config.toml
vocab_size = 8192
positions = "learned+rope"
beta1 = 0.95
train_tokens = 444900000
MLP neurons of a small language model. Each row is named by its layer, matrix (up: input weights; down: output weights) and neuron, and shows model dimensions 0-191. Each number is 128 + 32 x the weight over its row's rms, rounded and kept within 0 to 255. Numbers have three digits each.
After each neuron's rows, "fires on" lists the tokens most often at its 100 highest values on Wikipedia text that the model never trained on.

L15.up49:101083188150196149119085106132075132158145188131141102168081080083138101142118153181128118120102070111145171165174068112082163142106150108122157135154114145086109097180142117109131105120161207091063134121074106125088120119149120044109113139194174117185117166131078124067156138139113108146160126139147152088159106101137130097129100111126202145177159130151166110129161089087128157129126130183156139139145111131113185103142126172161101125145109143114082080080106083133145145172110100195132142094092115098109070107121155136166153181139178140160154157141101103142168096109160059081
L15.down49:188096113132108179138088139124156150056101172092097108129125137118133097117119131158181127118062096115128136122131063129155161121142128115151116103105149186062105158083160125119109137091154190136116141118146123142092159130149128075120111173116152106122123127102129116118139168175122167119145142184069125200178112047161134114130133080099208108122116125132201063086127123091168097059082141120126138173167103145116146088142089118083102144165095125134097088131122162147145169149119145184236163140111102109145113132112150097118123100095186182091120092143124134184139073149197112086
fires on: " an", " is", " An", "An"

L21.up655:145091123138179095131162111144064100134094179098091159102181087172058115160156130128178163113111194091197136143185174109108100147098126160109120096143105127147112171102114135128195149125175130085091101160086111168072088076138147171108171133113138143089094146113153160145150134104121099141188116140109128104132109037135092129040117135138107068145111160104168127112142136103096121153121134158156100122045108169148118150173143129132115164060130154094162116097151108109090110187109107144078091108146163096175151124116086167095121086134152128143158150123034136112122133175147102165
L21.down655:117158144132121147173098134128062142166118143184112098125165115109060186121173095154155135118111186133126096133121127134143140142133069087099104096149144127143135145170131198131144126099084139155104104088124158127118172109100168132141148141130204122162104097154090089062121082127095113145167158112090129152113115134116155160108178103065145135073151089134082101133083084166115147095219071109116137097130096082096088118090188143078101136160145135078087146180179119144151167105162129096193081146154095133104174192127129131124158125110137177124159146156131136076071137208070164108
fires on: " and", "–"

L16.up16:089115128126105126095096122109127121157140096184196156115102118164123079128117127085139070068145129143138174115101108138091156131086101124184130148086120110176114188132165149106100071104179116122104107099150135140089124173115153106106131110134167135147109109123173115112101137134172160142141129098163090145048102118133173103117101141151076145217131208198112131100165153107101044124080151153179118067153130124181095109116168125204114100152152129090099115113143106108066157181172110120133134047138133094065164153151131139163119164136101127138190144144151158126198077147137106107
L16.down16:098072167185126143181132090124060130111136123108114144125146120105094108150125157114153155108120082124101039164081187154144111087147152162148134152111171155114116093133159152154121103116124136130097141186120098144113098116109151144163102156172136155172135198106100125110136156165059140144127116090112100094178114104109081233100117163116138135138117137097157131107121081120081168155090125098182146114150108096082110160148122148149156086123169145125099148106109120155156129136078119170117116092124161145079078089096146169172142169102109083104177119161070125207132072113255143127
fires on: " a", ":", " an", "==", "="

L10.up234:106146164086136116151144123155112149127170113131125186073128070126112133061089106120117187112153192121120113145172143150149100157130101137114162119129139191043137114154126137064151099095181091103135160110119125191156152158120165096156216108086112141155152115208168082161168120116123146130081111155113135147084112137175132145143073146090059140200146140122129137127135129143085088118140113124132132052125069124091161082122088108119102129168130172117141096112131166125134120179144034103149139102109153103126128152040181164095153121131092139183129153144114138109154130132115127042
L10.down234:122177117072101149152162142171089115132160163156152109074110137128145096137078141157158135176116132121157134124085149108143118145162095155132144068117197075148166144119126100136147126162163130138137136105084106147137143137159075102170167143117113083069085077183192143132127091158102148133109105128054201072099126157121136144121223121147107188154076132126176118138096200091167113126136141116154157107113093107106150089141177119124121123169115043098147130161111109139140154095144089117142110117079052102078089147118182111116164072180113123083105101189131114109176181092112122112
fires on: ".", "-", "'", "et"

L8.up2:120195108138099176196104097112078160137141043129181133125181160135166168133103129123127115152131200130090163112169048151168129123092152108162166109133160137145092137138147117084103073107112154140105100156105079125161128023126068139156111140135167119136083201117127093158126146103094127116181092169097098095166162125092111194140136148113179100107077124127202168119067166117110144081088176145173150100121131130133117145123099088140153127120105149127118105129129129120090134138141114067094067138215064076178159182164151124143101138135136130140117125124115144115103131147103134101
L8.down2:030190142152123148118074087174108162108111118138141080185105075107140094128118141115103133081029119127113153136171165139127100218130114164146093118153119098098102177147107132191132136072127107108131119084102128207151101138106106135128121118128083121149123125100152109139170146142142058059143154119136128096165120100127104125129137164171128066140145068126177136159113072163115133160159141103148122162150132153165107163173142154169177110151103133143111072134121138188181116129131153080094092139111070171183161108120087123086135124140126177178126122176096058150178083121157134144
fires on: "t", "e", "et", "l", "'"

L8.up548:174138158114164149188151130117080155162170177040101101113149121129166131141127118170076143087196130181099154106183112115118140112118070046185177124178106100114144187046149102110118094083168188115122150163041132147081123125111127172095137139115108145134101076141132125146138186139123124119089103078102137072136114127052116172196089052133141084094117097130120155144172133114142149100114129137167137132123129108141140100124132169144133133157084120090147117157110106110167072085183118163186130117150133129085147150155128153092089138109135118126127099169118143118104152096193160159
L8.down548:149101185091207090173150088112132135163165114093174146134140051090075098160092163154175181126115096172109173099135102167197163124099125071156155133123161154071227162104132093190164082125128136150156111165088149125065140202097130167099130137123109141104132132132159156086131155088109134152127117122149117163102127117136091150172105073131122098179126117139110097131161114026106140105152087088100118105112101143089154144151136153109116099149126140105158106078075084095193122137143109129066096117113095142076151137117162109152160171175180134125142156162137128151134149091110110138
fires on: "'", "\n"

L9.up479:107202133117181129157138106123108065117121082159100118097155089148162106123088115142110106084161142163106141121163142143135136091132162043074141165122177152131084087068126117086157125121152120097148110122058122129165112167152070092134130172104159129140124092127141148120098175103162135119175164153089144126135137168130105144157122164103168149092169121212152124103127126135135143131139135118153129099135109196118154153186072112184111100190100136188093103086161083143121131157155116117058122199092042111137103163211160152143135105144104121078130114146161182133063123152059125108
L9.down479:154099170100146124218160178133158135200153139041093105148147116133134179103096118197127171185133150168046126095142092120149108129149131177186169134077117158102135125038056107141118112126155106096129119154138111102142146140150103117086138125153061209110141108093129108118114148134149122093127099119134157183094133174174075109074156075142169147123169069146157147155136105090132155101160086140149113151126082100069160121144151068147159127129107137111097128176139134074129155175097125136134104131119166118111082120132089092168144141116105079118091102148153167130109197154152137102
fires on: "'", " in", " by", " with"

L13.up254:116121121103125162128165107178114070162160129191112124096181093132112100104119156111158138151180151189111174107191082120161112165162054154076098058116149114099121121115109142161148126113138139148165160115083066114122107174155102110111143141103116164126146124133129081132178121082152147153111140109149125129132101133143081117152202146138070073128098173143135115128180131138126149166186109182155140101069085192108137073155159094125147135129172136113091106110150100122053170137098119136160061089114115114130095114127089148144085128112172065086202124196070157133102136195132080112
L13.down254:173126154127170175138079131108156123137144084122147149145141105127159088131124089158150079154103165121095132123130179168079175204130150141138145100175125144120115129096121112125161143099116115147121105169158149216082107126098136066166073105082139120135089120109103124189138121121138116161122128154181038127144135122108137180075137227116115149079113170112085096072088093114115189153153171165105103132138145101115098098171121115123174196169099148141169124146103114123128136119130108160126130104119159119145183167128131071120155067141074162129082155111039158134141083041092119119
fires on: "1", " the", " and"

L9.up291:172156047127134133142093112120051088105139088126201103170134137130103130153129157123148122158177109119124159142148061109138156114084147146094159112099177118081172123135160129204145122105178078108107140120145177180087047024138075113112172129159074129153121155149089096125121157142193110080088131124154126132116136092125099096125124117146147137161194081079199126121135154132157142130145184109142085198133080133156145158088103134129133139165155106159142093061119104185122109129141136079073163126139143100085147111116140193090085149151168138154138131164137114157107159150144101116
L9.down291:096126147154084115167117145102215132117068171202151162085131150173144110094136148110100130153110073080084134172199164120090132128122144086170142102103105160155105122201193122126130129077144136127108100156173146124091164128089132144141071170112134107211084138098140122118095130114109144166099150118091108130122162089101080166124108139162097134113121145205112133152126139163090073071151113115098172147151127134052095118156111153074130119093135132123189180134176137083119081176124157133112145087120134168119151134093105086124129094115133149162096082112125145105161061128162131225
fires on: " |", " from", " and", ";", " at"

L16.up13:128174129165133134182121096132086222166148154121122123073103106125150088157170144086138120102079132109138141126151131134125049126153125140153118153097184096159116168125181135171138109105155121065075169154069113168089080114076089112117157114136101170087130043103134110126128087118165123138091219145095151079133129138125169117124196160131103070150094121112114141138117164084123109115114114084145082119100136190134147170150099107204178151080120156132122093092104088171172138165117161131131036160082097100169175109110147117151122099101132136138185142138130146142148116117107179166
L16.down13:165109132170124160146129131190166115102142079144140246155177098151169075120098133184110120148141142129161123092168103089068143106144093113116138140125060152173148120131142090162115115144079156137097105116156147097111163127136068165111116100166158070113191143133161085164109094092139163094120160143106114101162147104100107168192102095147115145093151116169045158152103113145131128078241170177100180115092135109097113056161166175120127163143159125068085116112147139112157119092083141104131164120098144115111070144127127151089141125143104177130142116135092143141118117113099099081
fires on: " a", " for", " after", " N", " D", " and"

L10.up276:085144146177165165134097174096128136145173056102146135057140044097094122087090142131108123147170129188116100100174126169144099114187135096173198125058112111130127159068100091187129110130164066140171134118124150124142119152130089098121142176106119050112123141153154130147199079098164208122141139142113118102115097132159120148120153146123162058126145136138191098078105168157140102119142141103137080157179100102099121143146125169086153086114094152126180118126158102139153109101153136116111120093132113182154105203141126116101130078128136170162157122053128123090136109061151147157
L10.down276:147085102105126143134193094164119120152164149103148143162091066144075069169158154145179106148151119163129112107080112140118094115052144103147163150087127184182152171095115109101139097122138167113206076094105111146129110113075080111151134119193096145108122172199135122113161081162142139095150137134156156149113175178078080176109160162162156108123088110146122065152160084063104129080133117123210086097076154126149179164160122104174109105095137085089098123128143136163161040170130148137130083106124108113129141198152102158133122095115152132129093126100126147153122131091125171137
fires on: "'", "-", "–", " not", "th"

L12.up1:081137198105133163133077085151163090157114163079188119151104108143131085086107118087051180130111102149140140190117039168203158146065120098212140116128144134115090094141115133127172150079078164088111107086140122154095133094102119079134141138166135128129098137158101169149150104096118153209094166175122076179131136086141156089152133176052142108155109136132179077122172144076137157110154129139128089129142162084121155147150079158082160166122100152124125160146153087130178162160110122097136083146108132152111112107134137134142148051134155140136124138155124117082164086132094159127
L12.down1:134111190185101144130142125146104159100115136141121106141131117076135154127114119125104160176157133148156110195087091095162141169143134129122107107116160103124110192155157131122148057076135151123121129080088184151112138131175125098158128133101098154125115151190181170098125095118131195177121122145142180094151098095071140115156116135089124114113148129108092082108168112112152132088139150172181157103154131103200132118101182100181063067100200123095112096109081191171116095133147148123115158121185125108100097073123094124140160167063077105138162061102149104117209073069103121118
fires on: " an", "/", " It", " is", "art"

L15.up574:114098110108103142125074100118095092142076151100175116110134058069112103139088156149117134118136115143108151112092066152106091141155127138175158111166144116077106133136126163082069139174134123173095084139117090086070159119110171132151112164099184144114154149157103106089101110136111118182115069110173108163134073112151109102106122138120138150193085126172127123131133166123127129107150160154218189115164100146120134051168136124163098155173128184070153147086112137148109179122137149154147156131101182096103097165110125200224074148085137114125093170079098174165122167113155121088
L15.down574:106146063154103164138148133088114177125105136162133118084159159110143124102173121110130134092128159190108157120058160145139069136115109110145140143114143197078116171164197134120114102090112141134140148141089133090120149115147113124143112118122121110149059108167124132065125150133118180084123122086123132083111146154141151096156157159195121136181125136131071107083207118137136181145198136149091122101102145103125186064128124088140145115127174083076144102128076191148113038075076188162073141121123196141116097140147092093133109134181090151133159149103110177182145080105116099166
fires on: " an", " An", " No", "-", "An", ":"

L10.up282:146180133129163091206161174165123143178139067103091131125100072158175127066085112162136183107140136129028185129145085122141173124142065087186156081124110157104114106124115119078150082069175090155130129134131133156132113186139129155160142170096138101138119144138104125125123132190148169074146126171085130113109118161071100138138142104083167135136136115150184123111115188120108108090098078173138122129065115146121084109174085140128110100199102118163149105119173129126106120086137095131181119167152085140190132207093118100150127074113147156143113113160080110100108118135173139114
L10.down282:116151217180118192104123099166134183146185112053118107144113109164090102121050146151098169164100076156141117159109119141118051150127126113129122092154158138155143134102095181164121130121154102106085146105115115138051146148116125106141140100126116135101135161112170138115138152126078129072158076109148138116079145091091112141173072070131125124181199099134126176157157154066052132132138124151084123113083089160062147131164163131155105144165154157154151099108160147132133177101148113151055186152106095139085174198122089161128093136093151150126093122146125197144122104106123149120
fires on: "'", " "

L9.up51:157185109143059175128193160148119161105110132150170136163145146156139137138103138126088110123139116162130162120141090144094101053124153110168124122144104155078061113109085081128103123138174117144104182206092140069103101110131158092151211081116122157117109144142196124162143185155188093151120143193107143149075110124124068161094100077138147133120130128137197110094120163130116129150138108097149159173087138192117164125165127094130145140096137102115216031167141114144138130122128138116104139093160124119152089091082154115092064179102131103115152148166101100161100116162118078094
L9.down51:115103133152185130093121150163181135182148133112133177089157150094160181149144109107117168104129114097077085170100153170119150183156074125153141143139088131162123104190124141103137137118121152136166058132166103117151176173124099154055055159105150115140126140146081125134132129088114207120144210043153104077130127139114168160121110174173106093157151140100115143150076141114126142145169074144099092112118099080116058123112127178123155107140124149146090160063118153081125101145100108165114138118074119137126169177139112085166159065145143095134141106175110130128111088123079115221
fires on: " |", ":", " Representative", " and", "m", " Europe"